Part of a small language model's weights: 3811 steps.
MLP neurons of a small language model. Each row is named by its layer, matrix (gate and up: input weights; down: output weights) and neuron, and shows model dimensions 160-287. Each number is 200 + 20 x the weight over its row's rms, rounded and kept within 0 to 999. A neuron's up and down rows have the sign that makes its largest values positive.
Before each neuron's rows, "fires after" lists the tokens most often just before its 100 highest values on Wikipedia text that the model never trained on. A number after a token or word is its count.

fires after: "5" 32, "3" 22, "6" 16, "4" 11, "7" 5
L6.gate161,208,171,182,167,194,181,225,214,171,188,193,217,244,190,140,196,220,210,193,253,187,167,228,217,193,194,161,205,227,210,162,188,190,163,223,221,193,175,202,195,217,192,213,201,201,217,186,232,202,207,190,216,175,207,202,205,188,193,199,175,202,202,237,202,206,235,198,198,233,187,177,209,208,201,174,171,214,206,195,200,189,197,194,220,193,193,223,200,184,210,232,194,195,206,259,202,196,207,186,227,200,162,177,180,209,205,162,195,225,194,203,190,223,172,213,201,225,204,194,186,194,201,200,225,201,217,200,219
L6.up161,208,185,214,224,194,179,249,240,186,210,197,215,181,205,187,212,160,193,183,218,216,233,213,190,188,202,156,214,248,203,181,211,220,182,178,183,163,149,205,186,181,196,232,236,185,166,186,190,193,187,186,213,223,198,188,196,208,178,151,196,204,201,232,205,192,215,182,179,208,235,178,199,207,205,198,191,187,184,239,171,222,178,154,171,191,214,211,219,189,215,212,211,185,216,214,204,210,189,177,202,190,204,212,187,198,186,222,198,175,222,198,227,233,192,218,208,223,221,193,203,191,211,208,247,163,224,249,186
L6.down161,210,178,231,178,181,187,222,222,168,191,198,188,229,201,135,202,179,213,186,222,213,190,228,190,202,208,233,198,241,211,162,191,185,215,234,206,191,215,225,222,243,212,178,211,222,202,213,226,205,205,200,192,217,223,236,174,191,197,197,194,182,222,220,205,192,223,175,206,223,215,205,223,190,208,203,172,192,220,206,194,184,190,182,199,222,188,229,190,226,212,218,216,191,189,202,208,163,198,215,197,212,167,190,187,230,187,185,202,188,183,236,180,252,193,207,211,204,184,166,188,225,163,202,208,201,220,197,219

fires after: "7" 32, "8" 24, "6" 21, "9" 12, "1" 4
L9.gate489,206,170,174,176,202,234,172,151,170,196,219,207,237,219,209,193,215,199,196,188,201,207,245,187,156,175,186,217,189,175,184,167,221,206,200,186,178,204,197,218,193,192,252,197,178,198,176,216,169,161,177,255,168,160,210,213,200,201,222,187,169,184,193,203,198,238,205,154,196,186,227,203,176,174,230,221,192,158,210,155,196,217,201,201,191,202,184,226,198,196,205,207,203,165,204,171,186,192,216,160,217,211,196,178,216,217,205,157,226,223,183,214,241,223,186,197,229,195,206,219,185,183,199,189,234,192,224,222
L9.up489,208,204,174,214,199,226,201,216,242,201,198,178,194,230,217,210,216,227,216,236,241,200,183,199,209,163,194,196,207,198,175,188,245,212,198,216,203,186,217,187,195,173,207,179,172,200,214,194,174,221,183,181,196,179,200,155,207,177,189,186,212,189,195,232,206,231,237,197,207,158,202,197,184,203,216,209,217,212,247,162,196,233,192,156,202,236,211,213,187,202,165,178,203,177,175,151,228,201,209,186,213,182,207,210,194,208,187,185,194,220,201,234,225,176,208,185,210,175,205,204,203,233,168,184,212,225,187,167
L9.down489,201,190,235,247,211,213,218,216,172,177,221,196,177,208,182,202,167,185,215,189,211,209,213,211,180,191,208,204,199,204,214,230,228,196,213,167,205,163,229,246,212,201,208,214,207,193,212,181,224,180,225,169,224,234,184,190,195,216,190,199,217,198,216,201,214,162,211,221,188,218,208,208,197,203,188,169,199,229,137,189,236,172,201,186,187,187,198,209,200,224,218,205,238,210,229,200,170,157,184,218,190,202,205,203,213,197,221,209,184,201,212,191,197,201,191,196,177,201,189,197,221,189,210,203,182,229,204,177

fires after: " |\n" 36, "\n" 10, ")\n" 6, ".\n" 5
L7.gate123,173,184,205,188,232,211,220,211,218,226,172,206,192,205,204,207,201,196,173,201,234,215,209,177,184,247,201,179,185,178,197,186,205,190,204,183,201,182,206,200,215,190,191,199,225,188,207,212,190,200,208,189,219,190,210,186,202,183,169,204,214,170,187,211,224,182,182,188,201,195,195,156,213,215,221,197,193,190,171,225,219,202,196,179,219,208,217,200,214,198,230,191,209,174,202,171,187,234,186,223,187,194,192,181,202,191,202,252,192,210,185,195,192,180,204,157,208,233,193,177,190,177,190,164,201,202,209,223
L7.up123,190,184,200,212,209,181,184,200,242,199,180,201,214,218,220,231,205,180,192,202,198,196,203,181,218,196,216,170,162,194,182,178,177,242,197,192,218,222,228,206,194,256,200,229,184,181,177,211,184,198,192,189,201,225,185,180,199,154,176,199,216,213,183,172,215,220,166,192,206,218,211,228,199,180,206,203,180,207,198,180,234,223,218,192,176,204,223,242,198,192,216,202,219,189,219,178,191,184,196,230,215,220,202,210,226,162,186,220,213,197,232,182,209,212,189,176,208,196,186,194,218,223,231,180,214,185,208,192
L7.down123,171,195,196,221,186,195,197,214,205,197,190,211,186,164,189,199,209,205,186,175,189,199,204,212,196,262,167,212,239,201,222,211,179,164,223,189,205,212,222,242,196,158,220,213,169,215,199,197,227,204,203,211,222,217,204,214,223,185,213,204,217,215,205,167,226,222,205,220,212,198,202,246,201,186,177,195,169,211,198,197,197,181,174,167,215,191,186,231,231,202,221,167,215,209,209,209,201,168,181,229,186,145,204,176,191,196,190,182,203,204,251,204,214,216,193,185,176,175,209,182,204,168,210,223,191,173,180,221

fires after: "2" 11, "9" 10, "6" 8, "8" 8, " a" 7, "5" 6
L9.gate707,180,216,237,183,191,183,174,176,236,173,208,212,193,230,187,207,179,224,202,200,197,239,212,189,190,196,212,183,228,182,205,155,217,255,194,176,188,205,208,199,230,255,226,228,173,180,190,217,183,217,206,207,176,178,171,196,182,211,219,218,168,236,223,206,209,201,192,191,193,181,186,167,151,196,187,190,186,201,171,207,197,251,171,193,188,234,202,184,217,197,216,193,199,151,186,178,228,195,203,206,209,211,186,215,180,178,206,190,202,162,180,172,196,232,199,196,204,155,193,212,212,217,232,209,188,194,194,205
L9.up707,219,171,222,203,186,222,196,216,199,239,196,189,167,174,208,228,207,195,204,220,213,208,201,204,158,182,216,233,208,195,221,224,182,207,188,178,239,179,230,193,209,207,210,202,184,204,179,234,188,207,202,236,218,197,190,212,219,192,193,186,200,195,214,224,184,181,218,185,214,203,213,182,232,179,197,214,215,217,207,200,188,219,189,172,156,201,193,182,201,206,216,184,216,170,216,196,231,213,201,180,208,210,229,211,208,238,216,217,227,210,207,224,215,199,201,155,199,201,215,195,228,233,205,225,181,194,208,168
L9.down707,231,173,214,203,193,197,192,253,219,189,217,172,206,239,171,208,194,197,232,210,213,213,203,218,176,225,232,197,162,190,207,191,217,207,226,209,165,202,208,194,198,190,190,198,216,195,210,173,200,193,201,154,207,235,213,209,202,180,155,184,207,190,197,208,214,200,173,215,174,192,181,194,161,224,210,226,173,181,174,176,235,206,200,198,215,196,199,197,194,217,177,221,209,198,209,181,165,178,185,204,171,212,186,197,223,189,198,206,191,197,205,200,195,167,188,188,169,181,186,202,205,174,187,206,212,221,201,214

fires after: " |\n" 47, ")\n" 21, "\n" 13, ".\n" 5
L17.gate256,194,158,204,200,183,209,196,227,221,201,213,228,184,179,186,239,230,226,179,198,206,174,239,179,152,241,219,203,213,190,206,185,213,227,220,181,202,223,209,233,201,185,214,197,188,192,177,188,224,184,233,204,204,193,178,169,199,199,178,201,200,215,210,178,218,207,177,177,193,233,231,201,196,206,205,209,242,246,206,204,193,155,169,161,173,179,174,221,210,222,235,212,197,198,203,229,207,220,208,178,158,186,194,201,176,196,223,190,191,239,181,199,199,190,195,152,211,186,200,188,212,207,196,174,199,158,181,215
L17.up256,162,187,193,213,212,206,194,217,218,200,200,223,202,185,199,209,203,222,215,227,197,202,199,185,197,193,192,167,202,220,238,199,224,220,185,153,195,208,223,247,246,198,213,185,181,148,183,223,208,220,212,207,208,215,205,200,198,199,171,196,206,184,186,213,214,198,162,213,217,220,211,156,197,206,223,185,211,221,175,158,190,194,199,215,197,189,178,193,222,178,216,206,207,212,185,183,202,219,195,204,200,206,183,185,194,196,227,221,170,214,189,212,205,196,168,196,208,215,202,179,203,164,200,222,194,164,184,224
L17.down256,213,217,200,207,201,203,198,204,180,191,199,195,191,199,204,211,206,218,207,206,200,189,212,239,226,214,222,201,217,178,195,204,189,170,200,191,214,206,227,196,167,215,195,229,190,228,207,164,204,203,199,207,213,187,184,212,211,195,191,199,181,176,187,203,186,200,238,179,191,190,200,218,191,189,237,212,190,194,191,204,220,219,231,206,199,186,221,213,203,206,209,222,199,190,195,212,213,165,186,213,227,180,195,185,196,210,186,210,208,218,204,194,167,204,260,209,216,191,162,187,199,207,202,210,214,198,191,195

fires after: "3" 13, "°" 12, "1" 11, "2" 10, "5" 9, "′" 9
L8.gate422,206,185,191,204,166,182,238,191,206,167,199,163,193,194,237,242,198,195,215,177,180,212,205,190,212,175,197,203,170,193,192,220,188,223,182,202,237,168,184,198,182,207,192,179,232,183,193,194,168,200,217,206,201,185,183,221,229,244,198,189,219,194,206,191,209,180,203,211,225,185,188,189,218,166,225,195,219,154,218,177,203,152,194,208,204,238,205,174,189,211,172,233,224,231,198,179,198,197,210,178,210,182,203,192,212,216,209,170,211,217,204,181,209,178,191,188,163,197,184,206,182,189,168,189,204,158,239,214
L8.up422,190,190,166,234,215,191,237,190,170,196,203,212,195,225,183,227,166,197,207,213,166,212,176,226,212,252,190,199,201,185,221,205,202,196,181,191,182,194,241,198,183,185,185,192,207,223,171,178,226,228,184,207,179,238,191,183,242,206,214,217,167,212,209,195,214,179,173,206,203,196,226,178,213,204,213,218,203,194,194,179,211,199,209,186,197,193,194,227,182,233,200,200,187,206,208,206,193,220,189,187,207,197,177,210,240,199,177,173,166,209,210,199,195,225,170,209,162,178,172,185,204,171,181,188,219,197,218,186
L8.down422,226,194,217,214,215,173,205,183,232,203,167,203,206,230,246,178,225,211,204,207,202,213,197,205,216,175,190,200,200,174,205,205,231,193,225,196,219,167,222,202,200,199,204,164,196,199,230,242,201,180,190,189,176,207,193,195,169,215,191,193,189,206,168,164,192,210,208,161,199,196,205,160,180,173,192,183,192,169,210,208,199,198,204,193,211,209,208,190,192,249,202,219,215,181,162,204,188,189,235,212,202,224,229,205,211,195,202,203,239,190,229,184,209,165,214,175,213,200,217,220,198,219,178,214,203,206,236,186

fires after: "R" 11, "5" 10, "7" 10, " R" 9, " was" 6, " p" 4
L6.gate580,208,183,202,210,198,164,177,241,189,207,189,208,214,203,163,190,239,179,164,222,220,208,186,190,204,229,201,174,205,164,191,163,193,200,196,221,160,225,195,203,185,222,168,247,227,208,189,158,187,213,198,220,217,201,163,185,212,223,179,183,228,225,225,212,181,206,208,185,209,198,207,211,212,210,167,197,200,202,190,212,225,195,187,210,217,193,181,188,186,225,208,197,192,173,228,226,244,206,228,190,211,202,174,206,192,187,165,204,187,183,207,235,184,206,191,197,182,225,190,187,191,198,252,201,232,174,213,185
L6.up580,215,172,186,236,250,197,221,203,197,201,186,199,177,164,186,232,205,201,189,193,223,220,211,206,207,220,220,212,242,214,171,234,198,155,169,178,185,210,198,198,203,197,198,225,190,210,201,211,200,187,174,187,196,200,184,182,192,220,212,193,186,199,190,201,204,217,177,241,223,222,216,191,218,201,201,169,203,136,215,226,197,225,170,181,197,195,209,219,198,184,196,209,191,223,233,160,209,220,177,182,204,204,165,212,196,203,191,195,196,195,212,234,201,182,191,184,186,220,220,183,219,189,240,211,182,199,215,218
L6.down580,214,202,207,221,154,171,206,211,194,163,198,207,177,205,214,215,225,198,198,210,191,206,190,190,218,239,238,217,162,235,207,192,188,211,203,215,183,209,203,186,197,223,193,167,196,181,154,187,184,202,220,183,225,193,184,238,170,211,185,195,241,224,211,196,209,214,230,200,196,188,161,193,171,208,203,201,193,245,176,190,163,214,182,224,198,173,223,182,222,262,199,161,223,183,212,229,191,227,206,219,245,199,202,189,191,184,182,185,179,252,208,211,227,199,218,219,204,183,174,186,193,163,194,204,212,190,199,205

fires after: "8" 22, "7" 17, "6" 13, "3" 10, " |\n" 9, "4" 6
L6.gate649,198,184,193,248,198,211,185,200,204,202,235,209,238,195,204,215,203,197,163,184,205,221,186,192,164,213,206,210,162,216,212,177,182,209,184,160,176,184,225,164,197,213,195,200,176,178,236,227,185,214,196,194,234,227,212,200,228,230,203,210,209,183,232,209,181,170,208,215,228,189,233,151,162,158,197,183,201,187,223,196,204,190,210,210,196,205,195,190,215,205,250,206,219,210,217,220,212,193,218,173,208,214,245,171,242,200,213,181,208,198,199,195,172,232,183,175,209,200,202,186,212,200,212,218,200,237,202,170
L6.up649,209,219,241,181,202,180,187,190,208,186,186,215,211,194,183,191,200,191,207,174,212,213,181,202,199,177,210,223,192,222,238,220,201,195,218,187,208,217,207,189,209,200,190,220,187,222,198,231,202,161,174,178,208,195,178,267,209,192,215,183,176,226,229,205,213,190,223,215,177,225,184,198,230,202,195,160,186,217,161,226,200,214,201,249,149,198,190,159,228,175,188,195,231,203,181,176,200,163,164,177,198,207,213,207,193,233,241,195,174,221,209,236,165,236,207,226,196,236,255,177,215,198,204,198,204,234,181,220
L6.down649,216,206,207,166,209,174,206,188,217,203,186,205,155,193,195,170,190,201,218,203,221,176,173,204,242,177,177,208,251,197,165,201,244,211,225,232,177,222,207,234,211,174,187,183,217,196,144,187,188,195,211,193,190,200,179,209,207,225,197,203,202,188,207,218,233,196,194,183,174,210,204,256,214,221,216,219,176,206,186,188,207,212,175,180,181,179,190,216,174,218,161,214,204,213,175,184,205,192,215,205,197,200,178,208,183,199,225,200,191,207,232,192,220,177,208,208,195,205,197,216,187,211,213,205,179,224,232,226

fires after: "1" 17, "9" 15, "5" 12, "2" 12
L10.gate138,207,160,191,164,209,217,180,160,185,203,197,247,212,183,209,234,211,223,195,176,186,232,188,166,171,178,195,206,221,173,204,183,191,205,229,185,217,205,198,216,202,229,247,202,185,216,193,169,203,193,203,196,185,206,219,200,219,200,216,220,151,186,217,190,208,203,179,164,183,158,187,184,216,175,190,219,210,230,214,188,198,232,205,179,180,216,234,212,201,206,201,196,213,179,172,168,200,191,198,203,188,195,182,211,230,216,171,161,237,194,220,205,201,212,188,156,186,177,191,235,255,181,216,188,190,199,209,198
L10.up138,213,211,201,181,221,204,197,223,197,206,213,222,222,205,219,207,219,193,216,191,180,225,191,165,201,213,207,190,236,206,227,199,180,203,231,186,227,205,183,180,203,226,191,173,206,211,220,225,219,186,195,183,187,194,219,211,225,231,220,205,190,188,195,233,203,178,202,180,182,158,221,217,221,169,218,164,209,196,204,186,218,240,199,166,191,236,215,194,207,198,178,178,183,187,177,165,177,180,189,199,183,194,206,211,205,223,191,178,203,173,192,219,200,200,213,180,179,191,157,182,245,203,192,188,173,182,240,189
L10.down138,208,195,208,217,207,179,240,250,219,196,218,194,212,197,184,209,211,179,224,219,222,188,194,212,183,188,234,226,198,245,170,221,215,178,213,155,193,168,197,230,201,204,186,204,214,202,175,233,202,204,213,174,211,237,191,216,235,203,188,189,218,218,221,216,206,180,215,228,189,197,216,252,190,205,186,184,164,155,189,195,196,194,182,192,212,207,180,182,215,180,188,232,192,193,242,219,175,201,192,194,192,207,213,167,168,179,230,195,180,197,186,198,188,184,227,197,198,220,198,185,191,224,209,224,180,213,225,207

fires after: "9" 27, "0" 27, "7" 18, "8" 12, "1" 6, "5" 5
L6.gate224,207,187,182,218,210,231,178,197,192,195,231,215,239,216,214,167,189,215,157,217,179,189,232,245,168,179,180,214,195,201,196,187,205,162,188,206,174,217,191,200,207,179,209,206,193,195,174,199,231,169,233,218,228,193,199,219,181,199,206,191,151,176,179,209,208,186,206,177,220,218,180,215,179,194,205,204,195,181,191,184,207,210,204,172,207,222,176,191,171,218,201,221,203,205,216,212,194,188,226,223,152,212,188,179,196,232,233,172,191,201,165,180,224,214,209,178,229,187,191,195,223,177,204,208,216,206,228,175
L6.up224,226,196,202,166,194,185,210,212,193,204,218,195,225,212,242,186,200,213,161,213,220,172,188,196,159,161,186,191,176,224,224,208,206,181,177,212,224,198,218,204,202,173,195,193,231,209,215,234,224,166,219,173,210,194,176,218,193,198,169,171,201,163,195,199,209,197,191,179,183,163,231,220,201,183,205,195,252,178,208,175,220,178,200,169,217,184,215,203,232,207,179,167,193,197,228,177,184,205,204,218,213,194,186,202,224,197,181,196,228,218,209,214,244,213,205,207,191,224,193,226,202,203,217,212,208,220,222,171
L6.down224,219,209,190,205,202,184,202,205,215,218,205,215,168,211,224,234,222,183,197,210,214,191,197,207,199,202,208,179,174,195,227,211,228,215,203,220,194,211,219,230,222,191,193,201,202,199,221,188,215,194,196,196,210,204,182,163,201,195,217,198,226,185,184,192,188,223,187,233,171,190,228,198,196,197,189,206,238,183,203,168,226,195,165,199,200,191,191,219,182,197,157,203,216,189,203,187,174,192,177,216,161,178,213,219,202,186,178,193,215,226,194,167,234,201,224,223,165,197,212,207,194,214,201,187,218,219,201,234

fires after: " |\n" 42, ")\n" 13, "\n" 13, ".\n" 8
L8.gate220,197,169,240,232,229,216,194,207,188,189,230,246,178,179,181,236,214,171,191,224,170,213,229,199,180,249,203,164,166,170,186,191,214,193,216,188,211,234,207,194,214,193,199,227,216,171,189,228,179,205,215,198,212,211,220,186,220,190,193,217,200,194,175,223,195,212,205,185,238,200,226,179,202,173,218,232,153,208,192,193,202,221,177,193,198,202,200,222,206,202,221,194,222,192,200,189,210,202,245,215,183,177,181,164,223,181,206,244,172,197,198,189,213,205,209,180,226,179,174,186,192,162,212,201,230,189,195,183
L8.up220,203,178,233,223,193,180,203,181,195,201,223,192,197,209,191,209,234,164,206,227,191,163,213,197,176,243,211,160,201,201,197,195,184,218,202,173,189,210,257,230,184,208,195,200,207,196,218,194,189,208,181,221,228,207,216,203,190,215,210,198,220,234,183,198,198,196,214,186,189,205,238,192,200,193,202,191,191,191,212,186,231,215,244,195,192,210,235,226,228,227,217,186,219,197,236,167,222,228,226,182,225,190,202,199,200,169,159,239,187,197,202,201,221,197,205,190,217,182,207,166,208,170,213,166,223,181,191,173
L8.down220,176,174,215,228,199,215,189,214,206,185,229,200,177,165,213,187,217,191,172,200,198,205,215,196,204,232,204,163,211,213,201,198,196,193,203,185,200,221,201,199,174,188,235,189,176,210,231,198,213,204,190,193,229,210,239,187,189,182,194,199,211,206,199,191,194,199,199,199,211,174,205,214,217,221,198,189,164,211,192,191,184,190,211,188,207,195,208,211,220,217,206,180,220,233,221,207,231,217,187,214,215,147,207,211,205,186,169,215,182,183,226,204,229,213,202,189,205,190,213,194,221,192,215,178,222,173,212,197

fires after: " |\n" 60, ".\n" 4, ")" 4
L10.gate522,189,153,246,183,206,177,192,205,215,204,210,233,217,221,188,213,193,226,175,219,214,211,227,212,166,190,218,193,213,178,222,180,190,204,200,216,216,231,234,214,199,178,225,203,181,218,189,196,176,202,204,207,228,223,182,179,206,213,201,222,231,178,203,176,210,191,207,198,164,183,196,228,196,140,180,260,200,192,189,212,204,202,209,194,183,195,218,207,192,241,196,188,203,221,212,152,203,192,208,220,227,180,178,174,215,176,195,210,228,218,206,174,223,207,236,181,196,205,155,186,191,187,178,192,172,188,197,221
L10.up522,233,162,216,208,213,194,197,187,213,172,222,203,203,220,207,221,198,201,166,246,162,225,243,217,154,206,223,159,178,167,248,185,194,223,228,216,235,227,214,195,184,157,221,218,209,237,187,181,210,178,198,222,244,191,209,166,200,197,200,242,212,158,203,192,213,205,233,197,189,163,215,193,203,183,168,240,183,219,205,221,189,202,222,198,210,218,225,215,220,223,209,182,184,227,206,207,196,207,209,221,218,174,158,208,215,202,199,231,197,224,225,188,198,207,208,196,214,217,227,201,201,172,183,188,193,189,210,232
L10.down522,208,201,194,200,210,216,191,186,201,189,212,187,164,176,198,191,184,204,172,208,179,225,224,196,189,216,209,189,145,216,203,180,208,210,209,198,200,233,199,201,205,193,218,204,235,223,203,184,241,189,198,195,219,210,214,190,199,184,188,189,210,204,213,212,190,211,210,207,199,199,210,188,219,228,200,182,171,204,189,193,213,195,198,205,202,220,204,219,219,182,208,196,201,229,199,213,191,188,218,214,209,177,189,217,188,211,198,228,165,218,213,187,166,205,193,201,202,194,229,201,224,193,192,184,222,203,198,206

fires after: " |\n" 38, ")" 11, "\n" 5, ".\n" 4
L10.gate44,220,216,200,204,205,205,186,192,256,221,231,206,218,189,206,239,204,187,194,205,161,192,239,178,184,211,206,183,183,181,196,184,222,201,236,195,220,227,238,189,199,200,192,245,220,220,200,224,180,208,214,217,230,190,191,187,206,163,202,170,223,194,181,220,210,209,193,207,213,230,198,214,186,172,204,243,190,200,189,213,194,195,192,183,190,174,210,176,227,174,205,184,239,226,204,195,190,226,201,258,184,187,206,179,219,190,184,217,181,223,208,196,177,178,232,165,209,181,193,186,205,178,219,207,229,165,194,219
L10.up44,205,198,204,226,203,177,177,187,230,217,210,207,234,213,210,233,217,197,177,188,163,175,231,184,184,227,214,159,186,179,208,182,219,198,210,202,191,227,213,211,185,192,201,226,221,202,194,232,191,205,213,204,211,177,195,182,228,175,205,184,236,180,174,193,213,205,181,206,221,209,200,201,184,181,182,270,193,198,189,202,210,187,189,178,205,182,198,187,225,186,200,203,225,225,200,206,201,212,220,220,181,209,191,165,237,181,189,242,190,230,188,184,172,199,227,172,205,193,202,193,211,182,207,196,204,170,186,232
L10.down44,192,195,222,206,208,202,199,212,223,200,212,211,179,186,184,214,216,203,162,204,200,192,201,193,201,254,233,185,159,203,215,194,234,198,196,160,179,227,216,205,194,231,219,237,212,202,197,221,204,218,218,194,241,207,218,201,214,191,193,208,235,199,178,208,211,216,230,222,195,198,229,189,202,181,207,202,189,193,214,204,217,211,216,198,202,228,191,215,191,206,236,202,203,198,210,186,204,191,216,215,199,175,191,213,205,207,222,224,216,237,183,183,189,208,214,209,198,209,237,179,225,190,213,197,226,206,177,218

fires after: "9" 51, "0" 20, "7" 10, "5" 7, "6" 6, "8" 4
L8.gate729,207,193,180,197,195,178,226,198,236,213,202,218,204,178,202,186,219,174,205,231,232,226,236,180,228,193,193,219,182,214,180,209,223,228,178,212,222,182,203,184,181,169,221,192,214,203,212,174,198,219,182,185,180,176,232,168,200,178,165,194,178,203,191,186,203,190,236,214,219,206,202,170,187,229,184,202,189,198,209,187,194,196,183,189,177,192,213,205,203,216,214,175,195,189,216,236,237,182,211,213,212,201,190,186,188,217,182,204,208,220,210,174,193,192,198,199,189,181,218,157,202,203,164,238,195,234,199,196
L8.up729,234,222,185,231,175,166,216,197,218,180,206,182,169,196,155,211,216,186,199,176,198,196,196,196,210,209,200,195,178,169,168,210,239,214,207,188,186,192,248,225,208,193,227,207,177,233,204,171,205,201,222,214,230,180,184,213,226,233,199,205,211,207,222,194,219,171,175,220,224,217,188,242,221,202,188,188,180,220,193,215,192,190,212,185,173,205,199,205,178,181,234,207,213,199,197,214,215,230,207,225,180,202,243,184,169,217,168,193,220,210,185,187,171,212,206,196,151,213,178,204,226,215,212,207,202,186,167,204
L8.down729,205,148,248,192,212,197,221,200,209,247,215,220,210,207,195,182,209,205,218,224,253,232,204,166,212,200,263,220,170,237,191,216,195,195,172,193,214,213,187,174,221,212,194,209,204,191,197,217,184,230,183,206,163,212,212,205,171,205,203,195,168,184,173,201,195,222,228,184,171,188,203,193,187,241,212,207,192,179,212,205,219,220,167,206,215,230,174,206,214,225,184,176,199,175,190,189,219,179,186,194,211,178,200,182,199,222,198,193,192,211,212,174,191,172,182,213,209,170,198,189,193,200,188,195,198,201,216,195

fires after: "2" 21, "3" 14, "6" 13, "1" 11, "5" 10, "7" 10
L6.gate407,249,175,219,238,159,201,214,232,149,202,201,190,201,191,186,200,197,203,193,203,184,187,210,171,211,223,196,215,201,176,209,169,213,188,188,162,203,208,190,203,225,222,199,213,222,224,176,225,206,190,211,209,200,206,243,224,200,189,176,205,168,189,193,197,198,174,226,202,197,175,192,179,207,240,236,197,221,194,197,201,168,169,225,199,210,167,227,181,209,195,225,210,222,184,202,197,194,218,170,219,179,215,194,176,205,194,196,205,217,246,202,184,210,200,212,220,193,198,183,203,197,232,227,218,182,204,216,192
L6.up407,211,183,228,199,218,175,195,178,163,199,212,198,217,203,198,224,216,218,214,218,184,226,185,181,185,214,194,217,196,186,197,182,219,188,189,215,212,177,218,202,189,204,202,188,226,171,176,213,193,220,206,176,176,228,241,224,168,207,168,157,204,183,214,215,221,183,225,178,193,191,187,211,187,190,217,161,175,193,230,173,218,221,182,162,174,196,173,209,196,191,201,216,196,203,203,165,199,185,189,219,220,189,218,234,194,211,183,201,179,214,200,207,220,227,197,159,198,192,191,200,250,227,179,201,168,209,226,198
L6.down407,231,166,219,175,195,170,205,200,178,201,218,194,199,181,233,202,178,203,177,207,223,221,184,157,215,205,197,222,192,207,178,187,195,195,186,215,234,219,184,196,219,212,156,197,201,233,204,194,189,186,191,237,161,201,195,224,180,220,190,183,195,185,189,227,201,202,212,182,216,182,198,226,230,195,194,204,201,182,226,206,203,191,181,173,160,200,206,193,221,196,204,178,174,242,201,229,234,191,189,219,205,219,227,202,213,187,186,213,214,195,193,218,195,197,167,185,211,203,204,198,203,195,170,198,232,219,216,181

fires after: "3" 19, "4" 18, "5" 16, "2" 16, "7" 14, "6" 10
L6.gate196,228,235,207,224,153,204,203,193,202,193,182,165,206,163,176,212,197,175,170,203,201,210,186,164,211,177,191,198,229,218,215,185,205,191,219,210,220,239,214,159,233,196,164,175,197,197,221,217,182,200,177,208,184,211,206,188,185,171,220,186,198,210,234,163,216,200,239,173,234,189,202,228,221,188,201,219,171,223,199,240,196,210,191,188,183,205,199,173,196,218,229,144,182,199,156,203,220,194,213,166,205,200,189,163,220,194,162,211,220,239,168,210,175,183,211,177,215,203,198,197,211,194,209,226,228,185,177,170
L6.up196,200,189,197,226,203,241,189,192,201,236,207,155,196,190,189,228,199,185,190,218,173,246,184,190,181,178,205,162,223,220,192,204,195,217,173,182,185,208,166,181,199,199,231,176,200,197,193,198,164,178,200,241,211,183,233,192,205,193,217,191,211,183,184,189,172,181,205,224,202,212,203,185,206,188,231,182,180,200,218,173,166,205,215,151,226,226,245,184,178,220,174,203,234,239,206,202,232,199,221,199,190,200,186,200,183,196,195,192,191,214,171,205,184,228,217,198,175,224,235,199,207,209,223,186,166,166,204,213
L6.down196,183,240,220,196,181,194,228,200,204,180,179,195,202,172,215,176,196,213,183,184,172,179,178,222,189,206,188,197,217,229,219,216,216,193,182,219,203,208,214,206,228,219,151,193,220,193,200,205,180,191,216,182,189,192,168,181,178,174,194,199,192,203,254,200,218,198,172,170,185,206,200,221,179,213,174,218,172,228,163,206,230,175,194,222,179,199,200,192,191,202,232,175,210,177,202,220,207,217,185,231,228,190,189,161,201,204,214,190,185,234,206,199,189,184,196,191,236,188,165,174,181,166,207,216,218,209,185,203

fires after: "7" 15, "4" 13, "5" 10, "6" 7, "3" 7
L6.gate478,232,193,196,212,182,186,186,247,194,201,198,188,236,180,209,184,196,225,217,208,172,190,184,203,179,170,187,207,214,238,168,178,209,195,155,217,209,212,209,194,196,182,235,177,203,215,196,214,184,191,207,206,230,210,208,189,204,218,182,189,191,191,225,198,202,177,213,206,202,187,188,183,220,171,220,214,201,210,190,193,188,195,235,199,174,194,226,191,233,212,250,210,198,196,170,207,209,187,171,205,202,210,225,181,225,191,196,187,207,205,213,225,205,175,197,178,184,217,211,187,228,203,179,222,197,239,185,251
L6.up478,205,210,208,227,185,191,180,192,187,134,169,211,201,178,195,215,240,221,213,201,185,224,228,196,168,179,212,197,200,197,184,187,233,209,218,207,200,198,230,191,208,212,226,215,208,173,195,194,206,211,198,179,201,215,213,218,208,181,217,175,182,204,223,185,216,170,184,224,181,207,196,193,207,193,198,196,186,208,187,219,204,218,215,230,168,175,161,215,216,177,221,261,175,228,191,238,203,210,187,165,217,194,184,206,164,191,206,167,215,214,214,221,206,214,173,169,220,179,205,176,233,189,221,196,183,206,183,238
L6.down478,213,186,190,168,197,233,202,172,198,240,206,234,147,208,235,154,188,165,186,206,233,204,162,183,219,177,208,199,219,185,219,188,227,226,223,228,230,203,199,157,244,193,190,207,191,222,187,190,176,185,154,190,199,188,206,201,183,199,192,197,215,183,173,231,204,236,211,178,218,210,213,201,180,227,218,197,232,171,254,178,227,229,203,185,222,194,171,206,209,193,161,226,223,207,183,190,206,192,211,215,199,191,221,224,190,228,202,180,203,232,213,222,208,190,216,237,213,216,240,165,205,211,204,178,201,204,222,201